{
  "head_dim": 32,
  "init_std_up": 0.0395,
  "optimizer": "ademamix",
  "doc_mask": false,
  "train_tokens": 108400000,
  "max_steps": 13233
}
MLP neurons of a small language model. Each row is named by its layer, matrix (up: input weights) and neuron, and shows model dimensions 0-159. Each number is 128 + 32 x the weight over its row's rms, rounded and kept within 0 to 255. Numbers have three digits each.
A block is one neuron, or neurons of one layer that tend to fire together. After each block is what it responds to, as a language model described it from the Wikipedia text at the highest values.

L7.up591:060168134083151086145094142118146123134180208117145091046143118123055156144110132117116107142116135155117145097136118144085202086175140146105107089154091169136109117092137163071132083147115126080201190079133109165154138117136136079063141152170136131117152124121123127106186106167111102124137204138150090114117186102142145058111176085108107130166126149170093137124118115124134167169139135112076176097138085084136128076136166156147145075118105132156143097129133110147158138150161208
Description: Base-form verbs or their word-piece endings right after "to" or a modal like can or would, e.g. reapp-ear, abandon, lead, cre-ate, operate.

L9.up0:147104131138087093127146130104077171179144127147145140152069145136102180105178104142083139076134101148086210178136082128062106146129134122092171113166131162090121075092101124138139156133126139140128111142113219158124134096098147172058132157123093126151098160128105078163108162148117177060117156119121115135143133140093082099122095120144076122134128096092100074122129101176119141131193129085065140121120154117145119175211212162115118095108141182117142127123159125069137123208146132
L9.up136:121132129133110133154094143100136170135113130111098123105075133136136145136180076103089153096090170089099153096123110095105116130157134145113226102139128144099180147118080122108129129078176104149169084205177148131109039124133201132107120165105095216126136124118132094072127201094120152094154138112106119117130113148119136082177115154173114110145136128097124091202091059190108122083173125164131101162146114211123116141175173123165135152159127150120138104095078141084112138158105117
L9.up234:089113160162105166151147164142132154173141156165186128097033087128129168154106145174116089111110144118132171162134158086137129087164098127142177164115144202120095118089077128107113138081191146145136105103176180114085136193139144079081085129141136164143126113136102110044138113132114118088142102108114084180071141086119111123145075082152129115180084176139105130165107127148133137097131142118095090115137128181122074120149141254168134118115116103145059141116102144125130115129110136
L9.up355:100087147136080145089123132112112174137121190108098130084137102102115144135127149144091187080162127114109158099148137123144122125178184156118153181173161116104053151133097065118097133170135131141132152125145138136116207139135182173131092124106123118148116105173135150100105132140070196067180118182141121167103174122091104061143086099114098117185140092086120085094098136148110096112141102099134138141181095149152075108088188109115136136132104132180145127082178153085139050206129096
L9.up402:122110158115083127144097184099075156152123133073119140127107152138131124173130132145104147087104102111131180120146127080083141151157136147072109163169190098095094106114069122116155178106087121144158177116154124189158184162131161172123137146149160129108068175145100101130183057122072193096171144102111152121069207088095048084116080145095119103101163110085144112042138109151165136137112140139112097131157136143139121123174189152099116117170137142182129139127133127093152081148116097
L9.up562:148108125147148072097186130131068088160108128144168068108087074144132130124154098166088142051107171125065141143125143115066135136172166159094161108170126154137148123138068149136111169144139130090136123144155133143141110118108146192096143131110148159136110137136158139117122113155089168123105193177024081099097191147125030078124141136100136131131116113159137112094097162129145099090163114138144120162107174078160119120192170156171129140134119163120113079052144125139152053158117132
L9.up581:125083143086125103142160101097121155155119133135103161117073123162135178156144123129121151156127113124086144100156123090139110132136160247111109135105093134031075108088117122089077153148114144090137163149097170116075151144171178150142170107134086088198104142141104081130115100146091131080131188150103122159129125107131147097158099107173064072129173147164088128097143113102155108139123125066119085138193157140122077170132177173142171154218124153144139155114142157120113124142062119
L9.up611:083056134117097164122091126149118186127137111107130144105100121143127141182135101161128149145099150132088141149133119098108108060133116153112149131115132133097118160119075105069146108130077173136207185175160098109134167123134181137059113148112134135220114139084108111096098114158099188118160155082139137153093136119130064071179124091131158108093126097169037077129101067125141121130193127105146131104154175144102147122142124140093122119157176154206160120137137136054110108186123106
Description: Word-piece that directly follows a split-off initial letter, mostly C, c, P or D, continuing the word: c-ab(inet), c-le(an), P-ur(ple), D-ST.

L4.up3:070115153105125121126155053099113153122201123131111115070096121124090153161118111138111141127107175093135115107191107149054137101163155158129174147127141172120120060097097094077152143139147110125155173092164216142095195171084183178107113105175089096142079189148096122087143112170119148136160147116116139104124181090135078100148106114103105107147120169117094104126165107111088158120104148088116168183144126111123137178161184176178124123137125125125098130085196172082103135157131161
L4.up46:068103168122135089117138046094094147134212142116127115080080121141113154163117101134103130136111154069138135122205105139061130115173137157134158154111154181117137073088087078088129123125143131117149171080151215136103152163095180185099118107145087121144092180124080123093145118163135174141165167120110136111128156107131052091148107110092097117134120167116117100115166101112099157123120159085133195185142135111113132177163189153154117122141115142129106120104206185081116124147119169
L4.up169:061109162118131111128134063091084152138191138107116106094077120123117143139129110132086144116103152090144137131194088127035134104178135171120149145137131182104123082092083102106130149132135112121147165084161204141094152164101183178102096114152075106148097170122081139102149136178138169146149156128108141096100160095118063081141090117084102110146132165104111081119150101116110161131126150100128211195139129120131130160160201183167123124148119120129104109078192174073121118153114170
L4.up170:068098167133129103122167035124084155114196128110125119091092132139109160167104089131091143135094152094122128127208102138049142111166140150114167162119142185102138068090072084091131144125148119109149162081162215123103153165083170175108108100165092111151088176145083117081132109157140156139145170127112150119123166096120070081148108108112097120143117173101130104124171094114103146112125160074125181179135138130132130167161173160170129140154132113134098110101200189095121127135115172
L4.up458:071126160102130112116137053097100153123190117131122111068084118133090159151115107133101153135112178098136119120213101142057131091163146155119160141121157181108123073087092099102160138128163116124137170097166215141090175157100191185099121096171092105144079199138081128094132121169127158143156168128128150115123168096131079080155105108117100116141122179110097107119170102110093160135101150089122163178135143119121128178163190163174129127138121113115110130078189178089091139163118154
L4.up528:057114149096146111129132031102107153127218111121115107077085128141096145153122110127102149130119167097138115123208097129051128109169133168119163135139147190132135080092098096102148161121150137112143156094159207149097155177098175187095117104170090086139096182148081126078165120173129142152155147130138141106125165092134094084144107115107115124149139180107100107128169100111104174122092139089125191158144127113114121172160178149166111115138121116113113125064185180060104128156134162
L4.up548:055126162105135097107149041108100148120191120131125106062075121130094157147117101131103152138101177103127104118203100138051134107158143150109171140121142178099136078100082082104145155119165138129150152099158201137108179157100191194094124109175094100145084186153076112084148117160111155144157148126135149112122162099124077077161110100122100127143125174115118109113159101116093161123102145082112170177146151114129122176164173170165121131143135106118112134073193184082092138149110149
L4.up599:072107178126142100118141042121075160128181136120128120078081132142101174163113098137101146135108173097122126121203107128051127106161130144124171156115138183093138081092073087093122156126152119123154151072145207122094168149092201201108120117167094106148083176146090108098142128164138169131145172138096144111106160091119065084142102105103096123135118161122123095110166106111091154116111156085115170186138140121132137149159173162165132136155120123127089118102209183083112116138129168
Description: Word pieces that a longer word still continues, often after commas or in lists, such as -w in stern-wheel, result in resulting, press in pressure.

L9.up22:123180134091022121072158154141109089163149157101140111111117135140146127133110146135185072174128138147169168085124107151096090141143198146097123140123128120148154115128131169087172100131038054131106147074094126129119144168131114160124128175183121119161086128102090150138131083160084131137174115088089089086134094161122148135154159151068096115127092103061145093141118137109137115131171127166098131121127097131137147118178133091114175112138128129176189111104118149148136170255146151
L9.up47:083157132087093107086117085162065080111167124096160150117130133153113143134151090209167121086130160142141130064123150151077114103139197115101167107096086111127128113184130082060139119120129139122148103086103094144173219139137127139095140071163122178143142138189095173171178072125071170119163122142099113115108127145149103139154127073169078107151137103109122138076167099133149135105078140095064148106089165094158121153188156170133099088108136123138148139107134159150093151160094186
L9.up110:122095123083104116094066122078104113107109138095200139125116059104117124095114098189128106147147150072103163134130132166155132074173149064168123080116139094197127112130107130154142093168164121122149098129156132197154108206084175139147138124232172138126100104110122139107146096154047156113137121212120137132124128178141128111123157075124104088106157168095121098163153150120116090144119106163095147132112102110089098160166110150138095144105103157143161125127098140054141142189077163
L9.up163:112111140107066050132143074100100095127153117064116118132151103100125140124114139134075157136099177078087143145150088145148108122171191090175099177129147099139105104149171122126156087150129131059161111130122139188139128154114130087140108115202150053164147152122125171112167112133106099123113140103073155136147103162100105111163123051116131126112133133156081088161188122070139181164123136109140163177093072154073145138159151105149102162166127124149128160123110118030143153199119180
L9.up252:079139177099102123092069151116089123097161130069154126111134112152084103158145115220179118155130127135115170140136090132131196089129143066108128086108118147136122070058132133134133099140125145041100138132127101129107182149080172059143128127169093113172119139105090116159122102126126129145168141186134143166148174077157168091162157124147144145202145164117103136170127087139163172189113089139119101147115115155122140168193108107096079164152140128139059109136130116081135152146092205
L9.up388:140091156128136137094116107093112114114141192103203136116148104149160115128134106140150078146084173130097127127147155157105116095148113130158142082180123146178123131130064081139120100142149036100139065086115159156192154221102123140150101132228093093177119123118075167141120125192115141100117139179109136172130118168120083144129138127137037145144150116139104141157169120173137145111133137134152163104133144123086094098113113187090136085125075172162119094115114167096145115129044151
L9.up401:139088102080136113169103140161139130088217120098203117129176127140120141138087145177145076140170153034141115115142090153154121126158159112148109090135159162155087099076108161146176118133104136140130181099114092146136110170101132090126132138181127109184078142140081146133164096159084117140136117118115098158151125102083134121160118110072052104123175114145129116136094121179132175125123089121075167131104141138080055134126113138082078066184182148126173151154146110094120146152123217
L9.up430:123074148080077153153113101082185107113177141159150122087162107124136123079079135144137150176075140155134128088151105097111100148109159101131153125114140096133183134022114127148153118173061096067125168150115082172134157113094144168150136139194131133206144132102048122099134078179073114125140111152110126143127138166100143137131195095128118098142164148102121107140141122139115112121119103093153130182125113207152147148129081184109123130156193174157190138103108157064098129155101140
Description: Opening fragments of verbs split into word pieces, right after a subject pronoun or "and"/"which" in biographies, e.g. suff(ered), compet(ed), particip(ated).

L9.up54:098148185140112075131173119109127128140114102084143103160151114215134176129109099123167130169135183126131105125141156087083175106143195141119137077122165141060139106103081168125116120107101090072129110086107168114125118191104132132089158136148131151111060069125109169131122054130096204103079146154083071118136174129068124120148182159193167097137119150070138113187150076170168152175115105095122142172132050138158094137121179118148130128147130135143124100116126116104114125141106148
L9.up309:044118137160103083117095087120114134132147124059145156122125150168118134125129116128166124123094177104123186136123136199127131103154186162117118119095113095103114138138138097166114095150106177136092095055137133118138141124157158098070121153135100147221125117110118131048111098135101170134232139100094081129111118121170191099150149121117143110102163090143088116196151107184174107108122178101053110094127092154086113084135106113149074124154138163150168065135137148100104115132150180
L9.up321:135109129084110159149140071092130133163100055094133132158099079165153150202173138159162118186140089117093134035156180159133111130176133207111204111168079143119109098078118142149116095139079135097162173107133114143105146125095109116134207161123118105190107096053092122063089121128114120154106148139090100165138109125110155147152104097162121126127144131138102107134155125132182138138163119049115130197106142115148103124084118132122149113137105175154146106105132181056150119157162123
L9.up349:130120103062055115084139119138109140134135144105132119121102083210090095143119106212160107168140187095123130070140175198111155085148183146138100103110130137148119114086091126126104129140128167123145152056129136165091161123122110167116139152167112165185128085149122128135156075113114153121141101204137083115098139107107124103167137125145127144130112053155162141136175113153165097092127130109080098108056119159126177120219152105123079133218180144141165137128127109137171118112078125
L9.up350:153096148133158099151119055118124175147136097114107148148141112102098125149148110165140153152096184028103133149148126119094080171136144151120202097147172149180106122094138116176132076095087123117129103111136140123097120116117140162092148136220094142132108123067094046172149126153126206135176101134101141130141156018135134156172092083163096128122128129166103141085132097135156073078144107154092108159175113133138107104143149134135158125193145135136181137146139152093186128113083086
L9.up353:133156096135106063119139111128157149087127143090154117085173122170131119154102134141158148153160189080131173085137153190092099087147164102196106128111138116115116154125121127193136064165060097151174121109073115145068173150097141096068174113117126103179107151138100109107153096131029164137097178148107106105112193092160147086104158098138111101148137165168086143118122110180151132177144130141148164130136136096106123113168115141126105076113159125123159083132141210093192072127107124
L9.up492:147094073116126118100105116091147131176139145070152117119162136173083160129152084190127155100146197076190101115148154144130132158105194166072157099088105137103126124095096133160111104113130181111108117166152119113140109133104163113142061124111148122187119165065094120137158081159068148087153143180100121157110124121160126123140129090110091093110132133099136128109155138161066115156087144054116127136075115059141120148165115123121057128237147108136141149161110158070164190152153123
L9.up585:085092121105175115057133149115194170113136178087146148116134121139148127176081110162146062118139144101104153080098139185106134132163164169162120104138158148131181113136106117120116075124098104126127145121130117118158136176107093141144098170149124114150101137135099115097155120146098171109194063161056063139143118117140148116193134161114121112083126059154078077177166075125145147123167108106104173139086191142050122121139108132097158143153141199205131099164121150079164108139095169
Description: Nouns or final word pieces naming a person's role, job or relation, mostly in biographies: editor, scientist, politician, footballer, daughter, member.

L7.up59:132150149102105132198104085123151121169193149137124093100083087135120093155139110143112094150066111119126081111159135141111162092152114102156141147154143192095177107062073131119122112131154112186151154090137128144050128157077200143067094097140112102129127187145105116144150131117148147089095151151164138132106164108123151100213193084144111135121057111140141109101117112071078177144148126158157163162170072092141128091143212147130131111156122126121038125133133146090119144147155156
Description: First pieces of words split across several tokens, after articles or adjectives, such as soc(cer), exper(ience), un(ion); also "et" in et al./etc.

L4.up45:130125107128063145162106125076104166186152121142151114175119144068097097142129157131147129111079139140137095144132146100114174089146165149120138144143191162135090119128100081145139184157178101107140160137144183137134132092130159135080080086123129059128114140119144067088112127103061157109080083146127230147082111093080098083158091122163127126104140144084087138116144109152117176123117126092107073146207152140167130173068138149116107116089148132137091141109177174126082147155220102
L4.up66:136139083152103135153021128095110180159153123165140114076124167054117113115135135147074175093048153093204138137120146063111140104147150126112142110125141159100110098135077109161117131102141096147158196132146127186107110096131159154114076116118126088119078215115140164099128131136072133155142156131133158176073192089095084117125126116134132139153147086140111138114131135193067188132152101143095156126197155178127170081101120154154073154128114120151117136102164143125129124124181116
L4.up105:112079097130083148174052131135085160174164142148136120119117144032129053141158129124121156103064158064160128153133155083112148145141126135094166129192156211126084111134102100152136140144124156145103135147137149206149086088148161114139061098159104099110125142150141097068125120090143121138150129142121155162099168111098093118108087133137128128121156096158135137144142133182086115059117109189119137118169105144112110145119161200173039133091137077119084145107169122134126150129201131
L4.up135:111121151113160081191189086123117103089161183092121113065167095086053137165131104172104128168180188113131162072188107154052157124138141186083185174132130114135128106118123079138123069101139115077117104065140146138104143149118153140095163124164127137120097158148082106145190086159107098112122123122151129061190167136181125135138144105119095108137097179155109115141177111098137135140111109127121144163144091127126100159142170130170091090131131183130167119048158151162092123147142167
L4.up142:137114074109097152181049101109104175159145133129115111106110151113140130120146129116059166081056153128214130154146151010083112137159141138082157140191157121118080102123067123122164148137154139116154209137139140157109100055150138163089110142125127125121114212151123128106149124133142119140161135091096150134068244075095100109122106116146145137154136191128093114138135124133107150128105151103118134113135132079102132135147130145178144151145128085123086138111143090085090135171136101
L4.up237:165165109157139171189108142076146199130130091129094129173114132097159092147151125115081147086068145132125092201135156081116104151152122135073121113156160149076130129138110160106142178121125125144149186175158154123102129071088109139092111109102127135122112174116157125089107172103147133167102110130144173124059141104041133092114103150047136138133136062133123136109113107166067125116116119146134128127217180108166119099083119191134137162169121061128079141072106123113098139134199102
L4.up335:127135117106147157124026129085136204122132113160148123171139115108145107084122112068145164118047154114109107122118134135127097162144137119114111144212194138136100136105109198108140162140088103182124187159141148153095157080111187138104131131133140099156094101091158139117113170185131148138156164158127132188079103095100135062123086150099152116143163099150118117142144081183045161161177161113115057172168113085128147109093107114113133088114102140129062153108104137132125195121133124
L4.up618:107143146118073121128095105142070192125122113134117122171081131127059104143131100109106156054099172120135120146137134070122115118154149147108107150140117107150109138153121111057096177144208122146104156153131229175127143079147115213105091097135119096114116110142137133139142098113122152152121157116127215177130114101058100076139061139131130115087143119119116131080152096139131156137105169119106071133127184124193135178187187141121127141141186106108123187101152169085117092143144086
Description: Short word piece right after a lone capital-letter token starting a name or word, in tables and lists, e.g. F-al-un, K-ur-t, P-es-aro.

L7.up535:141117124183089115146093141093113193158159111134130109131109167101138127157144143154118153104059149115174131183130138099093140138141151114066140173147153118096120119126087116121144194116119117153190178131149127161089162085106143136103115117159131136141075126101131179112130101117093170152136151137121122171069153071055097093118059127123132120112160088166056102083112131231138134182097151116068158159177124147143154094148147141135115127090067085162076147116139154104125102195186064
Description: Second word piece that follows a lone capital-letter first token, mostly in names and headings, e.g. W-isc-onsin, D-isc-ography, P-iet-er.

L4.up15:047123148098143124125151064092108134102186144130123114065081102108098144154114113139113139120112156094133115088196105165048136098152158169107165150121133170151110063112113127109149117137165119116150156098143196142120177172101194186098130114176110098137077183145081104107157093188120139128162175129117142110116176111156055105144118101123117106135126178108106121124157093092123161124105142075134165185135129072106138173152192131161108095151128148114120138081193191106086139166121170
L4.up185:048110152120125104130162062096117144121187134129108113080104120145086179185111096140111121140127162102124123118192109175069149099153157152135177148121143168116132057093098096072124116135170138117157167106164213137099179153089195176100091125174085097137068167155087110088168103179127154153150166134098153126133161094146094116155104105086117133136115182128077126129152121096095149121103159095115157155136133102114124186174177165150139139148135132122095119110201186076089115152109137
L4.up186:079101156117114114122170051087097142133197146129105107091111110146073178203135085157114106167114179074144141104194098175072156106158156172131177157125116146126138057084116119078132126131141142110147148092168177141088149131089172156085119115167098102139090158136072115092172109173111159135133134133081185129136176090152069118159117099108111126127097158121105109138153122120118162146105144094119164179140126109136125190182191164169129098152146147127114091106201187111098126164113141
L4.up452:053120169127125116128178068101110118127171132119117115061100108150059185175107081138129149126089176100123126117179117152048143120141155163112199152100155156116138071104094116110137114130178136108154149109133192114112186169096191179078150121177096089131096181153078100092141102190121143131136147131159132109147175115148084102162108096131107122129094161113103115098147094077106157125102136084123166171118113093132115170153159146170109139150154166120104094070168192093105142168119170
L4.up486:053090165124134089121171046109110139107199146132126107079077118138111160157095104134107121124116156096134124110200110142045145120145150143131190149123132174112139056096100077085127125124154143127151163072150197140119171157083179187106116118161101094145073186133088098096152108181127161140146162119105134090116159101142048092145117115090119128139108157117121111126155104098119157114127151070124171175156125102099141154153190168161121115144138137133106140107204187106107123150116161
L4.up497:072111146107122116138191078103087134106156129124115095059098091144099171176114079134095126137129165104135121082206115160054123129143153184109186162132140155145119072105105128123127109160174135111128144105153185134096152166097173174099137109165103104120081155156085110099169092205092123160127146108113173081151166129180063120139110100146115101129093176118128132130160108061123165135097132056121130158124141112141122179173190113160130128162143176136097108069175170110107125169143172
L4.up499:065100153135120093134145043098097139117180128127095104097096110151116149183119101135109101162106181091140124094167128137071140108145144166160177156109115148120141065098112079087120114136144147105158135092169188155097173176074157174102103126174110113133096158159077106088174103178139152150136140146121143092125168089161060097144100108093121135133093168124108129134171101102104160137126149071131150176145134070139142203152174170172109113155140138137110123074214194109092128167106155
L4.up593:075139209121107124116149059113088139114152136145127123071102090154078193170109093152083123165124171112144124102193108163052152111148143147138170195091126141122117106113102090133144090159164137090137162107142166123094162145069178171109143113158117073128053176139099109101157121168097143129123162129114163102114137118177066102166132097144110135138116204090124128118152092106099133141109157079133145156120119093136101187141183138167129117174145149123099125070186198121078124170132151
Description: Word-piece tokens that complete a word split across tokens in general prose, such as in-stitute, l-ift, w-omen, Thomp-son, and also "interest" after low or financial.

L4.up26:072123160110116099141146061111107150127187136115103118074101129134109124156114114143112126100118180096137118101169098116027127074152147169127167122127163190099118054093072121085150151143139112131134173094160185145095176178077206190110091139161101096150095185147104137094139112169141163129146145143141142107088174105145102071146118123111090103156119178133088079106175116121093139120120126084112172182135128093138130166163171146177151140149116117135094109063172166067117126150130152
L4.up119:072098151114117131134134073116103143146179146103115110090079135125112123134126120145088132090106159079137130136196078119026123093196136172098143143173142181122114070106091106119121169139125147125152156079152183147110151156093163173099088119158077089152104160124083143100164114175126159127144140141108129108077162074109052079134117124100093098139126153110099068112150119146119182124114145112142196207156124127118117148141181183170116105165115114141125109062205151106133127151143171
L4.up138:103116161112083121134154091095111137133191161111103111086090128119129113131127106130085114099124156117143143122197109108053136081179144175113157116172149171106122054079091129115134160131119116118167209082165174158094151162086180162094078121151075072152090164114071131103145124156132177120148141142114136093077167087097077090150120115083112083162138139109103066140162118128123169128155129096132179227150117116125140143139196188176131110165144129139124122089172174117134121148127153
L4.up146:109102151123092121126150084117108137149185152113112110091076133113130118126115110138068120096130148104144149120211097112043128093182138177099164140180151174127115075093096120115121164133120114115174190078177165150106135159084173173095077103150070095155124166116061131107145134166127165119155133134101148089095161084101052091151109118084101091146146136100115067131157107144128186134147128100131183216161128136117137132141195196169126104157142118138132113090174178114139127141131156
L4.up172:112121171096100137123164081119110138126180154134108135077081145139144150134074105119087141115108156129129138129180094116008107102142121196134171115160154215110124058112075109101119162121118101135162167081143159125123157175088163162097093128136086102156111177129064120111129144179151194112133127127135149090077141113124058092134105124075105123169126146104122074110128122123094194167150143073115176191137118101159155141138181168160126132174135117168121101084159177104116117120130147
L4.up326:074104168114089129135116062097105147159192129110129117087098134127127111141129115136097133101113150077127140133195060106041118099194115169117127146172143174101113101081081127128146168126109136131156178086146171171094178147082183163104104117162085094149100175123081127102140111187139169133150140138122121130079163082102075053132109124082091091135137148123115055107169106139109175143133161112130166207149134130137124133134178161160124110145110100142116105077199161098140124142165160
L4.up333:077118160117111131125156057090111134120198136129118112073080119129109129143115113138109137116106162098146110103193106139056126099154150177141173125141155187129122057099096131105148148143144118114168186088142186160119185173076195168101087114182078088139096196142081147093147107175120160129155128121123150095110174105126061086153119111094120114150110165113104110129156091105104163148117132072115163188158131105113138176155198168163125130138139126128103118080182187074107135155123154
L4.up477:091123148105102104139156103099106134138186170098091101104084121110137125126123085155064115121136149119147158115196112126043148079186141157089170120153132148117114060086105133109139152124120101117157199090175173146073139172096187171086080128159104096152071152108066127094152109156135149128140148137090144095107175075132084114150129111079115080166134140095092063142148099124125157120146134095145180200138125131128150147166209175202112103158144143131121122085163169135132125164114142
Description: Opening or middle pieces of words split into several tokens, often right after a comma, e.g. result(ing), part(ies), comp(onent), foc(used).

L9.up13:100154148103102111061147138132145116130160131124132134090118119133070144154105120142091120163088071117160146128131119126136151155138144182139144123149124152102139091113064122156212126129156064101133193075085188191106149164151128085137132122179094082093127117098103137117120107180119145080134095067134104166053125129089147115099126106111074082125118129146147103124104090161136173191090145187153198132151086165096172180123180135142082145143091134147114129075196070130129125193108160
L9.up122:196170126102075118077122144080123161152161173092150103111120118119071139165091150101154120157105132124091105145143081180149138116175147157135097100136104142127189154108009076101163153157133093095156110174138120158102148141111143106146152115082120072122082115134111133094094106179137084140129141097146108134182109145086127076140121129111139103194101125078161097098197105153183139120136187145147109079142107119139134136138136191189071073163112145185128096072170156110154143149149116
L9.up282:131094132133158100112114119131163102149173141143133108130125142098099153146102114104142094145159129135172131164139128099102131098151077144178126151173089131147174112121107137139171148140089104138145144147165186177128126170126150110133134140123059169088134153108120157102230048124131080158118082096104130140104126144077100080121121121115149083111063190089058063092222083118157148102071134136120177125136066130076140149089200153158102128164109156117115115121150205101124105150100174
L9.up411:138092143141089085114143069112113183164130117148115104107131074088118174124111142113124094072121125147097161135136172109085209120137085198130150144143149161120094123141121059159088126107180076140134154150114135178076123148130195115139125130162077145124112126134117168074198117148094129134147112140165091143121126140044157125144173114164094070165129115120121143177171065112102101129164185132120074100191165165099049152119190148142084104109091110121120167114142142130070124140156171
L9.up419:143145116130143179105134143092115078167174179110133082115116069142101079130180166097109106148123187148110111167125077163115135119165196173130123116122118119139090114120055114146123083135132101109176169141131111114147134169065098203184137119192076126083140203179120092131191102116111143152065125132101075170130158108106100120149163107071095100173086164095125139068141108151149112118164149136137130134151136103139130131133148129118180082123100097191163094166168141056164114145096128
L9.up571:138181144115126087161098124077125167144168146094124132066136131133115151142127147215125148141105142085167093160128111077107122141157136128100131149152148124081163129142120132161121119060133119134203179142079160182083186178042110108102169178130130088134103156075104167131133124100145108067118072140160156178111100097077094154160142126127134140062167115134093049151202077129137128158165114104119180098153154150070146193116142099150108130103142082130122120139112161084089139129116133
L9.up604:143150108121082145076097136007120164148201177164148110113126085109119115140163125123130104137122113123123111152145111121114136072147116147094074157170134126131128146100122069140154108090132118151156173169094083140107142187086145130128136103156069068148121149120139168093211104113158146089135118120145090195113171084097124093118150115133157133169146133098122089103191038154117142141123183078122158125146151152126080125138146170148068059078140111165125146171106185079103114146137106
L9.up631:145176117124080133114128035086182108142125129136117108098117120104126166141085132188130113143136113136103130142123117142166153137159095141137124084112156115132050127109168100178124169136142075184119123162084137145034159186153123097134125137153142067136098138131142121065168068137142111075148145122116157135123143149113105151080109082141117083145073222130092096054185118092162141140126144191160115112141065133092096095105171110184150117171121089145135130146163154097150099191139147
Description: Second piece of short words split after a first letter, often sentence- or quote-initial (I|f, H|is, O|ver, th|us), plus clause-opening "if" and "that".